Weights of a small transformer language model.
Size: 20 layers, width 192, 6 heads of 32 (1 for keys and values), MLP 384 SwiGLU, vocabulary 512, 6.35M parameters.
Architecture: RMSNorm before each block, rotary positions, no biases in attention or MLP, untied embeddings.
Training: a variant of Muon for these matrices, 4336 steps.
MLP neurons of a small language model. Each row is named by its layer, matrix (down: output weights) and neuron, and shows model dimensions 0-63. Each number is 128 + 24 x the weight over its row's rms, rounded and kept within 0 to 255. A neuron's up and down rows have the sign that makes its largest values positive.
After each neuron's rows, "fires before" lists the tokens most often just after its 100 highest values on Wikipedia text that the model never trained on.

L11.down168 [172 135 103 112 106  98 121 116 161 150 113 170 104 144 122 142  93 144 107 131 132 131 127  74 145 127 124 121 117 128 111  97 116 103 166 130 123  82  66 122 137  92 110  60 150 133 119 111 139 107 125 142 116 138 109 107 125 132 137 175 134 130 142 150]
fires before: "l", "ic", "it", "ish", "her"

L4.down268 [156 117 133 138 161 124 119 150 103 152  63 203 164 123 143 121 150  91 116 103  86 137 152 109 163  89 125 119 101 163 135 109 115 163 114  82  89 151 122 151 105 113 115 147 102 139 145 113 119 124 156 147 125 135 110 154 136 156  87 101 137 133 119  97]
fires before: "p", "m", " b"

L13.down151 [118  99 168 133 106  71 142 120 159 160 124 139 128 129  90 125 126 146 105 138 150 153 151 126 148 116 141 159 169 141 116 154 126 103 110 115  96 115 102 140 131 106 120  92 135  78 122 138 108 102 110 138 151 118 128 126 158 159 150 140 117 115 176 145]
fires before: "n", "p", "b", "er", "ent", "t"

L14.down370 [131 130 136 164 123 159 150 145 112 141 105 179 120 114 121  86 141  99 101 148  79 142 106 127 117 101  75 108 108 132 160 152 151 136 132 140  95 143 113 141 123 134 131 145 126 114 128 137 145 125 134 166 122 104  80 105 146 179 127 144  95 146 102 136]
fires before: "e", "et", "t", "d", "ate"

L14.down185 [135 129 122 126  89 155 135 117  86 155 167 141 137  97  92 111 124 113  93 109 116 122 138 149 155 127 167 154 131 131 158 142 152 115 128 179  55 122 103 138 103 113  73  95 117 159 124 149 121 139  97 118 169 120 127 136 137 146 113 121  88 160 179 104]
fires before: "8", "4", "7", "6", "3", "1"

L14.down173 [126 115 147 103 128  92 132 129 104 122 108 112  98 121 179 134 132 131  96 130 114 114 156 113 113 122 100 104 142  91  78 108 130 110 164 134 127  99  86 181 141 115 109  97 112 150 134 123 162 111 112 168 138 142 104 148 100  56 129 150 120 141 131 147]
fires before: "e", "ut", "al", "l", "her", "se"

L4.down69 [ 84 139 164  87 100 110 124 124 144  85 131 135  95 131 178 132 146 137 143 120 153 107 158 119 148  89 123 106 100 121  86 139 124 121 120  73 125 106 166 100 118 161 143 125 137 150 127 122  91 131 149 146 129 114 125 103 185 134 135 130 151 127 139 123]
fires before: "l", "d", "m", "v", "it", "e"

L9.down88 [187 119 130  95 157 118 131 119 134 131 104 152 159 170 129 134 139 139 150 114 101 138 112 121 174 197 175 101 148 114 129 138 147 152 161 149  99  86 138 123 116 104 164 149 121 140 104 150 111 164 151 142 113 106 126 134 142 112 158 103  85 122 131 140]
fires before: "e", "o", "es", " a", "ic"

L9.down211 [154 115 132 116 100 113 193 172 128 135 131  96 107 155  98 101 102 120 109  98 104 132 115 174  80 125 141 160  99 120 113 131 133 100 198 132 122  81 122 146  92 137  96 121 147 174 144 117 129 138 121  81 127 176 111 133 133 129 130 114 112 179 139 102]
fires before: "ld", "ion", "w", "i", "k", "h"

L3.down275 [153 116  93 104 170 111 147 134 129 164 119 111 108  92 173 161 120  95  97 141 123 148 162 161 141 142 130 127 104 109 149 171 126 189 165 145 139 125 111 161 126 136 130 167 133 176 173 119 154 163 129 161 117 136 129 114 149 134 124  92 180 177 139 155]
fires before: "c", "y", "qu", "i", "ro", "um"

L5.down84 [121 122 146  99 110 163  98 139 137 133 128  97 114 127 170 109 130 117 105 125 145 130 125 109 131 148  93 105  90 126  94 161 108 121 146  82  94 152 101 163 106 119 169 115  90 173 124 125  85 123 131 140 138 122 137 141 109 144 133 178 131 126 130 104]
fires before: "l", "y", "m", "ur"

L2.down63 [ 99 152  97 172 135 137  97 131 151 157 153 139  91  91 114 103 113 163  79 104  98 158 126  88 113 124 108 124 117 118 112 117 113 129 107 159 108 130  55 131 108 124  92 130 129  81 121 153 120 110 142 139 161 110  73 104 127 123 156 139  73 118  99  97]
fires before: "t", "n", "e", "ity", "ic", "c"

L3.down33 [156 102  97 122 173 150 112 192 119 106 106 145  90  98  89 119 109 153 113 134 148 162 182 165 119 159 121 118 147 118 141 148 152 134 170 102 151 174 120 133 135 165  87 162 122 149 158 116 131  98 120 139 146 121 103 122 159  70 142 141 106 129 156  99]
fires before: "s", " a", " the", " w", " p"

L2.down377 [107 132 117 153  90 140 107 121 146 172 104 108 128 146 143 139 128 116 158 110 131 121 145 136 107 128 110 114 163 135 137 116 135  83 143 132 169 123 157 137 130 109 102 141 124 110 134 169  80 116 106 122 132 125 117 171 128 131 156 134  87 129 109 101]
fires before: " to", "nt", "er", "d", "en", ","

L11.down152 [104 152 135 124 147 122  70 135 120 132 166  85 144 101 127 149 142 149 104 163  91 111 116 142 138 133 165 144 140 136 117 123 118  88 135 139 121 143 166 121 142 153 131 122 158 152 125 127 118 129  99 131 160 124 119 125 138 120 164 122 141 140 132 124]
fires before: ":", " |", " ", "f", "d", "ia"

L2.down362 [131 154 108  90 126 120 138 109  68 125  95 171 153 126 161  94 133 133 115 124 131 114 172 101 136  76  95 126 135 103 137  95 163 113 104  77 147 146 129 140  95 222 105 174 140 158 140 148 110 111 131 128 176 106 125 138 119 130 133 114 132 151 126 123]
fires before: "v", "ies", "m", "l", "en", "ber"

L10.down82 [121 116 104 125  99 100 146 154 158 185 143 115  89 134 108 184 124 110 107 156 118 155 108 119 137 107  96 118 107 105 138 106 115 144  88 111 131 105 157 165 125  98 116 122 147 123 113 151 116 124 114 149 156 147  83 175 133 105  90 150 144 148  85 117]
fires before: "ew", "ed", " to", "\n", "\n\n", "e"

L2.down383 [166 171 166 111 110 114 183 139 123 102 122 133 145 164 119 122 110 138 137 146  98 121 115 159  89  94 113 102 128 156 144 106 103 100 133 119 129 140 123 134 140 110  63 133 125 179 117  71 114 113 153 110 147 119 101 156 164 100 111  98 180 170 106  82]
fires before: "ch", "k", "at", "ri", "c"

L10.down339 [146 129 109 153 154  93 117 129  95 131  83 115 136 127 156  71 138 130 108 132 135 180 144  98 155 163 151 152 119 136 131 106 118  96  93 130 103 113 142 128 111 179 113 119 131 112 155 138 135 129 132 126 142 125 135 133 155 148 100 111  94 114 180 146]
fires before: "-", "a", "y", "ic", "ou"

L14.down158 [117 172 148  85 126  90  94 151 150 116  99 168  72 105 144 160 134 120 122 105 149 126 127 101 140 177 110 172 118 131 148 113 113 128 146 146 176  95 129 147 157 206 123 120 151 150 127 144 123 129 112 141 112 122  94  76 149 136 147 148 149 143 142 116]
fires before: "e", "f", "l", "ri", "ed", "er"

L16.down358 [123 123 163 173 108  93 153 132 132 146 127 140 123 121 102 152 106 158 123 116 135 144 141 148 172 167 117 140 115  99  85  90 124 136  94 104 108 156 161 117  93 112 143 163 159 112 134 129 140 151 120 115  80 142 118 124 154 170 141 158  98 120 171 107]
fires before: "t", "d", "er"

L3.down150 [150 140 126 142 102 138  57 151 133 152 162  90 144 153 134 115 136 131 102 142 106 122 163 122 116 125 121 112 118 125 126 196 121 166  82  78 120 156 146  93 105 127 114 154 127 125 133 139 128 108 123 137 120  88 136 138  76 134 161 127 128 146 114 130]
fires before: "s", "k", "ce", "c", "o", "ch"

L16.down190 [151  94 140 133 141 136 164 152 124 159  98 146 110 176 176 130 125 172 151 119 120 144 125 103 104 145 112 153 146 140 148 176 116  93 144 133 151 149 118 143 119 147 120 117  89 130 150 164 110 155 104 110  97 147 114 136 134 133 139 120 126  76 161 164]
fires before: "t", "w", "p", "c", "as", "a"

L2.down358 [122 132  78  57 117 136 134 162 181 164 161 176  89 100 158 116 126 120 138 140  94 170 134 156  78 155 151 118 118 154 138  98  89  98 141 139 133  82 111 140  84 120 127 131 163 132 150 124 137 118 139 112 133 140 130 146 142 106 116 137 116 113  95 122]
fires before: "ed", "e", "\n", "al", "\n\n", "ing"

L10.down256 [111 117 107 167 134 147 131 141 123 141 108  66 114 162 127 128 120 119 131 122 145  80 129 182 124 124 141  71 139 111 114 135 112 147 128 100 136  79 131 175 140 173 102 108 164 149 123 137 118 182 103 141 110 168 120 174 139 135 148 139 141 117  67 144]
fires before: "n", "an", "ing", "ed", "e", "al"

L5.down360 [158 111 131 130 165 171 140 119 134 154 127 118 129  88 129  97 179 108 122 130 118  94 156 173 158 110  82 152 103 118 131 102 182 145 147 114 123 111  56 138  98 106 127 138 140 112 125 125 118  67 144 144 113 129 124 126 155 122 145 140 122  75 144 107]
fires before: "th", "p", "ver", "ing", "ut"

L14.down342 [109 141 167 131 143 131  81 150 123 112 162 118 209 112 128  91 142 113 109 123 141 111 107 139 113 112 139 157 108 131 129 145 141 127 115  85 129 128 184 166 126 131 141 129 217 120 128 137 141 140 119  98 136 144 114 136 129 114 125 155 155 131 113 120]
fires before: " |", ":", "ent"

L10.down378 [118 120 101 109 113 167 131 129 129 126 154 138 111 133 146 109 119  95 124 138 152  72 131 146 140 194 117 154 141 138  98 145 146 111 101 159 137 152 138 125 106 131  98  77 105 148 125 118 129 121 131 139 124 183 122 125 145 169 135  91 121 150 142  77]
fires before: "3", "0", "2", "5", "1", "4"

L2.down38 [141 114 103 132 117 135 133 105 119 102 131 189 100 140 170 169 147  92 127 137 128 117 142  93 116 166 147  83 132 106 115 140 134 146 138 117 118 145 139 152 135 108 116 151 149 143 150 130 118 138 125 137 115 137 137 118 130 142  61 117 158 118 137  79]
fires before: "ity", "ing", "re", "p", "r"

L14.down335 [174 140 160 103 121 151 136 130 106 132 105 131 129 124 140  87  93 120 119 113 119 149 134 132 141 100 133 136 110 134 132 164 113 178 109 123 130 133 149 146 138 113 128 136 102 150  90 129 134 126 139 111 181 109 188 132  94 100 131 152 129 151 122 122]
fires before: "t", "st", "s", ","

L2.down339 [142 120 180  98 114 134 122  51 110 128 142 119 105 106 155 135 118 153 131  55  89  97 104 124 170  99 164 132 118 131  83 125 131  83 174  97 116 115 137 118 124 128 152 144 119  99  81 142 116 134  98 107 107 107 139 126 140 151 124  99 147 161 151 158]
fires before: "as", ",", "\n", "t", "y", "g"

L6.down358 [ 99 122 163  97 116 129  72  89 137 149 169 158  96 122 121 131 147  98 137 149 159 133 142  93  81 102 129 172 135 121 133 100 130 142 107 106 118 164 172 122  93 138 137 148 155 105 153 142 136 104 121  93 112 132 138 106 130 148 134 103 143 100  75 133]
fires before: "ry", "y", "i", "ri"

L5.down233 [142  96 139 153 131 136 122 178  92 143 150 131  97 167 176 111 129 121  95 145 121  85 109 130 134 138 149 163  98 139 129 101 161 139 140 121 116  86  99 126 121 190 118 114 149 132 137  84 112 151 131 169 179 114 114 145 130 118 154  91 142 146 130  88]
fires before: "ion", "ity", " ", "h", "\n", "p"

L13.down33 [126 144 123 138 140 118 140 180 100 128  93 100  98 155  93 130 164 139 122 156 142  88 141 125 132 134 111 119 129  97 170 128 112 168 114 117 105 105 107 131 146 143 105 163 145 155 157 125 119 132 105 153 112 176 112 129 163 160  98 138 105 103 110 109]
fires before: "an", "ian", "al", "ed", "er", "os"

L3.down292 [125  88 175  97 170 175 142  91 153  95 145 116 133 101 153 107 195 133  92 140 121 104 130 161 181 134 130 115 133 159 111 107 136 148 155  98 141 152 122 120 120 111 123 143  91 121 140 159 107  81 124 112 124 129 107 170 131 156 100 164  98 118 141 102]
fires before: ";", " |", "al", " ", ":"

L13.down279 [149 142 138 175 120  99 120 144 105 113  91 163  97 139 144 103 144  84 113 131 140 115 145 144 104 139 115 155 136  93 132  91 150  90 139 179 100  92 140 146 138 153 114 126 105 101  85 109 130 120 134 100 119 143 147 176 149 105 158 123 189 112 127 146]
fires before: "y", "an", "en", "ing", "s", "ies"

L3.down216 [120 114 145 113 135 138 155 140 132 105 113 117 128 136 111  96 126 122 135 116 118 118  94 151 159 139 121 111 101 159 132  84  99 115 169 128 132 102 141 141 118  98 124 127 171 121 148 129 128 121 140 133 116 159 133  76 135 106 118 149 148 145  96 111]
fires before: " P", " ", " B", " J", " S", " M"

L3.down365 [138 130 102 108 146 139 127  93  96 132 148 121 122 129 170 146 161 120 127 126 127 143 133 134 170 150 131 180  88 154 167 139 144 145 104 139  94 127 150  92 122 147 135 123 143 145 154 159 133 121 110 119 164 112 136 139 141 138 135 123 154 104  87 108]
fires before: "==", "I", "The", "A", "H", "B"

L5.down122 [124 146 108 125 156 156 144 112  94 122  97 164 161 132 127 105 107 185 111 145 135 126 149 133 139 144 107 152 105 127 140 101  99 149 130 148 169 142  82 110 116 117 125 155 132 165 122  87  96 180  84 122  66 147 122 113 115 116  93 148 151 126 146  83]
fires before: "am", "in", "ar", "r", "ic", "i"

L5.down54 [156 161 153 135 176 123 154 122 145  92 100 150  98 143 131 143 137 116  86 117 125 120 157 131 157  95 144 138 124 131  78 153 135 151 160 156 109 153 126 126 153 129 135 151 113 160 146 130 125 150 119 150 115 135 155 110  90  93  82  89 173 157 145 155]
fires before: "r", "i", "ial", "p", "um", " |"

L16.down315 [129 150 164 120 138 109 110 155 136 115 113  94 113 148 123 130 145 113 171 127 130 113 114 149 122 129 121 127 150 118 119 140 158 136 137 140 146  85 148 131 121 144 155 111 108 123  90 122 107 141 139 120 144 122 142 127  87  73 155 163 174 112 141 122]
fires before: "es", "e", "s", "ic", "y", "|"

L14.down296 [ 74 140 151 158 170  99  95 132 123 177 129  63 159 136  80 128 142 130 141 123 119 157 107 147  98 144 151 105  72 111  95 155 137 137 129  99  98 123 109  99  95 109 116 131 120 124 113 130  83  98 100 123 145 121 138 127 141 185 204 150 139 138 123 127]
fires before: "|---|---", "3", "2", "0", "4"

L14.down51 [106 119 137 138 152 195  99 119 141 146 134  96 101 150  99  93  93 115 141 108 100  92 176  89  77 140 160 104 119 154  89 101 125 113 135 126 108 102 147 151 149 132  99 109 123 138 104 122 129 162 141 115 129 165 128 159 137 126 148 152 132 112 125 159]
fires before: "e", "en", "em", "5", "an", "ed"

L2.down236 [135 143 106 133 118  90 148 112 158 138 118 100 129 138 166 156 172 149 111 115 118 148 131 127 116 146 118 164 134 136 153 130 115 173 128  83  94 105 165 154 149 153 151 103 130 127 152 101 109 110 148 146 105 100 129 149 112 132 109 120 137  89 110  81]
fires before: "==", "===", "The", "|", "-", "I"

L4.down359 [102 121 122 118 148 174 127 164 138 123 132 109 127  97 121 155 137 131 134 133 138 180 147 152 156 141  93 111 125 151 127 161 142 180 160 117 112 135 153 107  94 104 117 126 170 164 165 147 101 121  95 121 144 110 165 124 135 122  92 188 159 130 115 113]
fires before: " a", " the", "s", " p", " w", " "

L2.down372 [122 138 177  99 123 157 132 128 162 102 159 143 120 118 128 110 134  99 158 139 101 156 139 182 164 151 149 169 148 155 117 133 157 165 140 174  92 122 187 135 122 132 133 146 154  95 118 161 107 142  93 106  83 151  75 113 141 104 139 130 110 130 168 144]
fires before: "e", "ic", "f", "t"

L16.down287 [128 109 172 122 137  98 135 168 162 120 103  86 127  98 151 114 138  98 123 136 138 174 126 170 125  86 124 127 161 120 147 120 135 169  56 128 113 113 124 105 134 142  87 123 143  95 141 129  95  94 146 154 104 138 155 115 131 150 145 107 155 149 158 127]
fires before: "p", "ld", "re", "nt", " Y", "t"

L3.down313 [140 134 123 167 123  98 123 151  96 139 105 161 146 115 150 138 144 135  89 156  86 124 183 128 171 170 129 149 125 147 107 128  96 110  97 140 125 162  98 117 158 117 126 157 130 162 101  70 131 150 120 174 151 125 121 149  94 133 128 106 128 138 166 118]
fires before: "p", "m", "an", "ed", "in", "n"

L6.down7 [160 156 137 150  71  99 114 114 188 154 119  97  88  93 138 117 119  95 107 106 117 108 126 124 123  77 154 139  89 136 162 140  93  72 146 131 124 171 122 125 163 120 128 155 112  96 105 123 164 115 115 151 141 116 151 130 152 135 111 140 132 129 142 125]
fires before: " ", "o", "or", "iv"

L15.down170 [129 141 115 181 149 162 155 109 122 150 152 173 156 145 177 155 188 121 166 142 171  67 138 168 135 146 162 143 118  75 135 158 147 128 156 118 133 164 136 124 166 121 107  89 124 130 116  82 129 131 126 109 144 127 124 118  83 100 127 129 133 141 138 140]
fires before: "ity", " of", "on", "ic", "s", "n"

L7.down47 [116 178 121 129 106 127 140 190 141 153 173 149  91 122 115 122 115  99 137 136  85 181 144 151  82 146 121 114 182 112 160  95 116 134 105 142 104 153 100  93 131 121 106 107 177 139  96 111  98 165 143 176 180 139 111 130 130 101 144 111  96 162 104 128]
fires before: "s", "on", "um", "e", "ed", "he"

L16.down141 [117 132 135 125 157 131  95 147 118 168 102 111 150 160 161 133 132 104 129 152 125 113 130 119 156 144 131  98 128 119 134 175 103 168 154 138 142 147 141 113 132 103 127 161 128 124  82 158 129 131 110  88 142  93 127 111 136 161 112 131 119 144 153 134]
fires before: "em", "ce", "c", "e", "r", "y"

L11.down237 [166 135  58 142 137 121 102 129 128 111 141 100 102 137 174 126 130  94 129 139  84 146 150 154 127  80 113 156  82 132 121 104  95 121 117 118 178 150 118 103 158  90 151 133  87  93 132 119 122 154 106  98 161 126 136 135 156 121 118 116 138  86 141 170]
fires before: "s", "or", "ic", "\n", "iv", "ion"

L15.down280 [138 104 114 130 154 157 172 167 115 113 129 137 137 172 120 127 138 104 121 173 145 103 125 167 165 139 134  95 131  91 165 134 124 171 162 160 142 117 160 122 129 103 142 142 176 131 137  93 113 130 139 100 138 164 146 109 163 129 149 116 132 115 129 140]
fires before: "ary", "d", "ct", "s", "ou", "et"

L9.down299 [140 146 180 112 169  98 136 107 143 105 162 150 144 134  85 158 162  87  72 100 143 105  90 144 145 104 155 141 129 111  95 147 125 135 153 145 133 110 137 141 142 110 164 128 108 124 153 136 110 148 116  99 108 149 134 121  98 165 103 149  87 150 132 131]
fires before: " ", "s"

L6.down65 [155 102 128 115  86  96 124 126 129 110 165 129 153 129 166 115 172 114  90 101 106 125 105 148 138 130 108 165  84 111 109 132  97 105 105 118  83 146 114 129 110 145  91 130  95 191 192 173 107 129 179  60 123 129 133 135 102 134  87 168 144 137 130 136]
fires before: "ic", " of", "y", "ial", "ed", "s"

L16.down33 [137 140 118 126  70 128 129 133 150 105 115 149 101 113 165 122 130 130 144 121 127 115 108 171 146 110 130 155 141 143  91 137 134 117 151 157  98  93  74 126 161 144 148 133 144 125 109 110 128 128  67 146 133 113 122  95 127 157 121  95 160 153 132 132]
fires before: "an", "un", "u", "o", "am", "os"

L13.down196 [113 136 153 139 143 149 156  94 140 107 106 118  75 123 109 118 127 122 155 105 136 132 178 159 106 158 114 133 132 117 140 119 112  91 126 119 174 135 151  98 162 165 137 139 186 102 145 134  88 145 108 143 121 109 105 103 124 153  96 100  97 135 140 129]
fires before: "s", "0", "th", "2", "t", "5"

L4.down115 [133 135 132 162  81 133 125 115 124  89  96 140 132 115 121 113  91 170  78 177  99 123 137 137 119 117 143 157 147 180 102 121 142  95 162 108 128 147  95 136 145 104 107 136 158 151 134 120 142 134 131 124 117 125 102 130  76 109  97 102 108 132  85 129]
fires before: "an", " S", " ", "a", "l"

L2.down323 [117 123 120 162 107 159 129 149 131 109 122 146 178 133  92 151 116  96 112 127 130 153 126 142 147 141 105  63  73  91 166 133 132 153 154 107 105  81  90 116 107 108 107 167 114 131 131 114 132 124 133 106 149 125 155 114 177 151 140 146 145 117  94 134]
fires before: "ct", "d"

L6.down382 [164 132 157 138 155 196 115 102 144 136 132 163 154 124 125 112 137 158 132 139 119 109 128 132 140 124  91 176 134 131  77 123 115 145 132 134 125 106  97 102 141 148 148 136 130 139 115 117 119 146  85 136 110 140 117 129 130 149 134 139 124 110 133 132]
fires before: "ar", "il", "an", "am", "a", "o"

L14.down70 [139 144 135 103 156 153 157 106  98 106 110 164 115 149 122 121 158 125 141 140 109 142 114 134 122  95 138 134  97 142 136 142  78 142 130 108 108 102 101 170 151 161 132 143 168 141 126 147 124 128 162 110 166 141  91 160 145 155 114 130 119 171 107 116]
fires before: "le", "ce", "k", "y", "c", "o"

L3.down110 [151 117 146 150 135 121 160  92 127 106  93 129 123 113 164 149 137 171 144  99 157 103 101 113 152 119 114 139  88 113 104 126 127  88 129 120 152 157 139 117 120 141 123 171 129 134 158 130 108 129 162  98 126 126 126 123 126 142  80 113 102 163 142  86]
fires before: "ing", "t", "s", "n", "y", "ch"

L5.down284 [104 127  89 140 155 146  98 160  83 126 156 153 158 133 127  98 131 140  92  86 134 118 130 103 131 131  85 165 106 133 150 142 140 126 106 148 126 109  83 121 134 116  75 149 149 139 101 104 158 141 141 145 172 164 133 134 149  95  70 144  94 157 130 151]
fires before: "y", "ist", "7", "um", "ra", "8"

L5.down74 [ 85 132 149 143 164 140 191 113 112 125 154 130 143 140 147 111 133 124 155 124 124 150 113 136  82 116 126 118 107 144 170 123 132 159  90 152 119 101 155 125 119 111 127 130 119 143 127 136 131 113 128 155 162  91 132 108 158 128 114 113 117 125  79 141]
fires before: "==", "I", "===", "A", "The", "B"

L10.down65 [127 144 169 117 114 114 137  85 120 158 141 115 125 125 104  92 163 102 149 123 150  93 127 147 101 126  99 132 130 118  88  84 125 120 114 136 101 102 135 115 131  70 136 147 129 131 121 123 148 151 100 128 136 122 119 131  99 178 121 165 114  69 177 136]
fires before: "n", "ge", "g", "ed", "s", "y"

L13.down369 [ 94 148 155 119 121 154 143 129  74 135 114  87 134 152 109 109 126 161 129 134 130  86 106 154 128 141 133 128 104 116 107 141 154 164 152 126 112 108 140 106 115 171 133 126 162 140  91 117 151 120  90 144  86 121 165 126 135 119 148 150 159 141 146 152]
fires before: "ce", "c", "e", "ed", "t"

L2.down117 [ 73 148 138 121 150 131 118 156 104 115  94 145 154 135 103 133 127 139 130 157 119 146 193 129 107 163 141 129 123 119 118 164 140 179 103 129 120 123 130 128 118 113 115 158 115 129 110 142 137 128 130 142 141 133 149 171  95 112 114 102 113 155 159 129]
fires before: "ard", "ter", "y", "ric", "r", " "

L5.down31 [ 85 106 115 141  93 183  90 141 149 121 163 159 117 148 127  98 139 104 125 150 126 114 116 137 128 114 113 126 101 178 141 121  92  95 156 118 148 145 135  96 174 139 127 143 132 131 144  84 141 136 102 155 162 115  83 114 122 130 106 150 118 161  78 171]
fires before: " ", "ar", " C", " S"

L2.down147 [119 152 122 163 149 101 139 116 145 151 126 140 124 101 169 121 115 113 122 132 139  99 124 103 185  93 127 131 137  95 115 127 154  88 136 138 129 105 139 103  99  99 123 156 149 147 116 142  95  99 132 123 163 120  79  76 141 151 101 154  56 146 154 137]
fires before: "al", "c", "k", "ation", "em", "i"

L15.down40 [138 108 165 166 138 154 113 163 104 105 102 143 140 145 105 133 141  93 149 111 130 160 170 146 118 108  98 115 137 107 106 104 130 101 135 141 112 148 160  96 115 106  96 147 144 121 170 170 131 142 158 130 135 127 149 130 174 140 140 143 154 105 148 106]
fires before: " the", " his", " wh", " a", " it"

L15.down111 [125  92  86  85 146 132 116 128 167  96 140 116 168  79 137 168 107 171 124 128  81  95 146 106 102 163 162 112 121 126 108 153 124 171 133 165 122 132 118 147 102  72 128 141 108 139  86 136 123 120 136 148  94  95 151 110 155  99 132 152 136 131  70  97]
fires before: "ver", "-", " to", "al", "e", "es"

L15.down116 [125 103 129 125 118 139 135 151  83 129 154 127  75  95 118 137 118 155  88 158 138 121 161 136 149 143 121 119 159 154 133 123 119 193 145 126 177 168 115 142 141 100 161 139 127 152 101  97 101  94 161 150 120 114 140 132  99 104 143 133  77 139 163 147]
fires before: "|---|---", "ity", "if", "m", "p", "ial"

L16.down64 [104 134 128 111 138 128 119 132 109 129 144 140 137 146 112 135 149 122 128 119  85  89 111 114 164 119  93 101 110  89 123 122 149 132 173 115 125 132  82 165 147 127 109 144 150 122 126 176 156 135 164 147 134 113 172 161 143 133 128 109 112 141 129  81]
fires before: "t", "p", "ver", "b"

L5.down231 [117  95 115 152 148  94  50 122 177 114 168  94  84 117  90 110 134  90 152 132 161 155 138 108 116  98 123  98 140 119 128 122 113 142 115 155  77 126 104  96 130 131 118 125 141 132 116 122 111 161 115 112 145 106 118 110 135 149 199 147 142 149 128 126]
fires before: "ic", "c", " d", "er"

L7.down57 [121 134  78 158 153  85  94  98 160 106 116 112 128 124 144 131  68 120 128 117  89 131 136 129 122 156 112 114 142 126 140 162 130  90  75 117  90 123 109 125 110 121 139 122 136 166 133 157 116 129 134 110 128 162 132 108 145 127 117  78  91 114 140 108]
fires before: "y", "e", " of", "ic", "ian"

L2.down31 [149 125 177 107 152 154 151 121 140 159 114 144  99 129 132  85 109 129 163 120 141 157 124 172 155 126  89 130  64 114 143 126 161 127 157 144  87 140 109 124 120 162 111 143 140 113 176 114 130  89 126 142  89 131  95 101 158 116 123  89 157 163 133 124]
fires before: " ", "e", " the", " J", "t"

L7.down11 [163 129 159 141 136 143 102 122 119 107 136 125 157 106 152 109 148 121 156 124 188 128 139 174 154 137 111 103  85 139 153 138 128 111 116 119 101 139 161 129 164 123  91 150 157 121  90 127 132 152 158 144 181 117 188 134 163 141 152 105 165 125 125 148]
fires before: "ent", "s", "id", " (", "e"

L4.down253 [108 109 127 169  94 184 168 134 140 115  84 135 127 147 113 123 178 128  76 109 134 133 132 155 118 154 131 139 101 109 102 147 119 119 137 161 105 105  79 126 138 121  92 131 106 117 155 137 115 127 139 115 126 104 164  80 113 114 137 157 126  99 120 108]
fires before: "ct", "ed", "d", "il", "p"

L5.down33 [144 127 146 120  93 156 156 112 145 103 140 150  90 132 178 119 119 128 120  88 116  93 130 117  91 147 142 165 153 116 176 162 161 126 143 140 168 107  68 100 163 110  96 129 135 133 144 116 126  99  90 126 126 127 103 136 102 123 107 148 151 139 153 165]
fires before: "\n", ",", "ct", "as", "g", "w"